Part of a small language model's weights.
Training: a variant of Adam for these matrices, 156M tokens, 4758 steps.
MLP neurons of a small language model. Each row is named by its layer, matrix (gate and up: input weights) and neuron, and shows model dimensions 64-191. Each number is 500 + 50 x the weight over its row's rms, rounded and kept within 0 to 999. Numbers have three digits each. A neuron's up and down rows have the sign that makes its largest values positive.
Before each neuron's rows, "fires after" lists the tokens most often just before its 100 highest values on Wikipedia text that the model never trained on.

fires after: ".", "s.", ")."
L4.gate239:499436447481518448449511377525461414552534525516519504460495449410436518518565421511456511613547497498459529486432584497480465468536503547563484513485444381526543517483566477526503554602432461496427464519499511569449552391486489484465471551412500471532518491522526397553620521577473536573501498471458496554444441435512529550564457496441494465521535442568463558523600563501485508550580
L4.up239:515591435520432481466477485399542506520552553511562554428542559483488525516458549593494557547446564447517511476578457582536487601401492526571511511551538508475457467520519558539421445409555439405544483479477496558559463505559532482545480477582540528449413505423466535583568516464544465420485450465464499502505484513552487538453510504460492496474501410489560517569483483406531472438395

fires after: "\n", " l", "L"
L14.gate66:487441518526503495501449458488601508471504450454591501544523545538429500493440470580390534521586541548551399506463492484518496603501457503443494473477592465535501499467486491407522536538497528558504519479446593440479546583483532449502487570515590530534439590385514482585538464535545468471503561513645601400557489503526514563505556518449502504520575478470404492516549571457561603607479
L14.up66:481596515514560517527525432543525412561414486587516486415530461493389492477486472445467519401521508539481546500513516601363560555512493500453491525521462404534509532491409553473544541609519509477475479501501462521398574531491459542557526602573475561556508503523457564562480432507408449441472476447476512573404443448418551494507479479524567437485554504460518494527590514578499575505566

fires after: " |", ".", "s."
L8.gate224:517423485494522508476436423486459411553571507450494593576440465576484518465467424442523533517568603535549405495572510616534566509427528482569560488539536504457514546450491494529394528508483546518460559471468574544492514542556556428521475475535532494593493465548474345449562498440517518539510440465537537492511449489508576521454536452484404424536518551579527538560395454504455445475481
L8.up224:534516470474551565445466412472582510546551576523430563472618477556590479513508542522626507563462573465516490502487592481443582479519480560513559441531509540492523585542508513557449422519509476432489446475633543504550578500492590476530505539501514546456458467503493591502558535464455589366499543475495501515522446437511554529444488473540450518458464491493457432511482459522441510449479

fires after: " P", " C", " p", " c"
L14.gate248:506543492511515519582330568510482534505515581473486493545485494522452513516460579517465562575504452534514529475596467441429413426466538447482446432496543597552504441517654482535482517576540426591471597529386536405508442542536546464435473482495446566572393552474522582524531465498467472443482474595456514509488534451523468507465517466505604542457412470503495541518438555428562436508478
L14.up248:513514511527474478492509505547484476444445493557572400504553515487529515478468462556442463452483479505491444596474544491514532573468506498538471468421543400500469520548471496489428449544555492519549517616578459521604571498572541487474410487541538523473502530490564500645467472447511454497499513527489579463464428451457509573492604499498554517601586538429504513478465609503454477562490

fires after: " p", " D", " d", "w", " P"
L13.gate129:535495471529581489560471511475575426506473533406531409502480507489423413438610506547370503456516515494489443496539467541571525542445456467566446430514555552514523487535521422534480509596633559569425467560520597487494469612555571592476494440515514497494503499465493515518518497554500524499466620583558448442539494460427565514444517450568452490502531516451553485470529497569557409512545
L13.up129:481545545584490491533429530592428505544472557527537489495501514528372462470493429576441538493492412439546424460431529489561557468465439530494570553500433516544550472474546539493453494480508443486566503475479439529529423576553593518502437433468534453476477535468579418547606514398510464516539466417467449508468592460455526520577433515549506457465506567418475478429544455494474512437527

fires after: " H", " Ch", " Sh", " J", " D", "J"
L12.gate100:434566413517541515427401560504566415477567499429583512597488447468517536485493492514445574543563480453455421440386529485499534505466423537511557488451527505532554504534460559461498482464487499486503504489496516525525448490447480484524412551454614538512505498384494480401614569509464490492486479445460490543446516529524483526465515513539499503581518387476432558576576518464479565438499
L12.up100:522514440561517536509476498486529464505481436409540515451549464499437451467448538507423429456586500394464501432422443505502611466503459426470484362477582554464503485472487441430464489578490543510541587454527477461464570457465516485553435505454570530506560549461434528477532496506512500458420476415416427592447455515463573491490523591561517610546525442483447518469561433516591465462415

fires after: " P", " p", "-p", "p", "b"
L14.gate211:489533540519590540583439456471461452479479542479488422518510488478493539505552525497481475555505511582508475482474460481463462504391480534474440449591506511545476419549501591639511495405561511570481513445433496377518618539608557525448464588513442506480507610481457550514596492505573507394469575489517440519506634516484575539505516422554497488434545417537540543485548535473496424460386
L14.up211:498593512493511585552604534513479526538435498523528392423511458522465497498482486492527448445504427529479480492469535495516585489515527509451421478498563606516495524496545567506495433353530469553552514522528512465497440538462511420430382385451520454522468537499455545543462406496562450472548602507449515594511587518628552487551479466517475498473469434531607531421452476460526447501423

fires after: "\n"
L14.gate67:500548543544489534494512427503505532521500495533607445546554491487527543561496513542530591564548482541502445550432581528509530448588534497487413434620524467581558498570485424500444538548505555600481482489532500456480548485494591498431598617397513492556415568392514435544428385505506396485459492530489538400584503492396551535443507403540501532464605474524484489508556469412574466449442
L14.up67:547467502574507552483511499459617545457487512517443610520475455506448509503547511547555446513439508534442567575453488523409450487577490450534487539473505525534528518545527415545430569466527511465529487461414493532463471438431474445587482524477530452530549432411581530561524479469434545509524394448536431617570450521581556542517449549436481452481421476439437536371553514435498513407548

fires after: " R", " r", " J", " S", " D", "R"
L11.gate202:557553491525487498452451539434520494545537497419479601544394507472529514529419548594458527527543499549466375518549425521623550499427375497477541535399541493583453498492497483564446542566608485549466546462493577485468480490455459474460466526542602424622509500476573432487551482533442486510506580486526568507623540543541545511537438505446548428526598509542473509544537498512463606547504
L11.up202:512539445539482522412457516480534542595496425496568458513456526517439387453527554553506545457468494494456494498459526519493517448451481572417523556399463503460481511574527441451521518633389532495447543621555513465495527618508572500481468467581488480498536573489565594517500489478505487396505477473530442520481510592441577543496433555510420487483574488450504474569494496584422515530512

fires after: ".", "es.", ")."
L4.gate139:423505492500448489516481467553400501497549576517533457484465521451461498524536388515370561533482505527408435542454519507449540497474527480545501436520487588552475507449560500585451550598503432459493463480557508547526615469453420481598474647464397468437558481451481401458496457542468480514428450495415546544629477529444516441573546475565521456536554473413491530448519429542499504508478
L4.up139:415641475456519443521478519512503501475496552515566465581434543417551459568505449512522500505450507442505469532461538428512478483430451486557399582483534563478412546535443363500438498508490567549442444450552522497494569523531484497502505533672553448529484471507498512495622494608452581420481509512504562486497510418538449415539486522492437502524480444426509524472538627470506479527582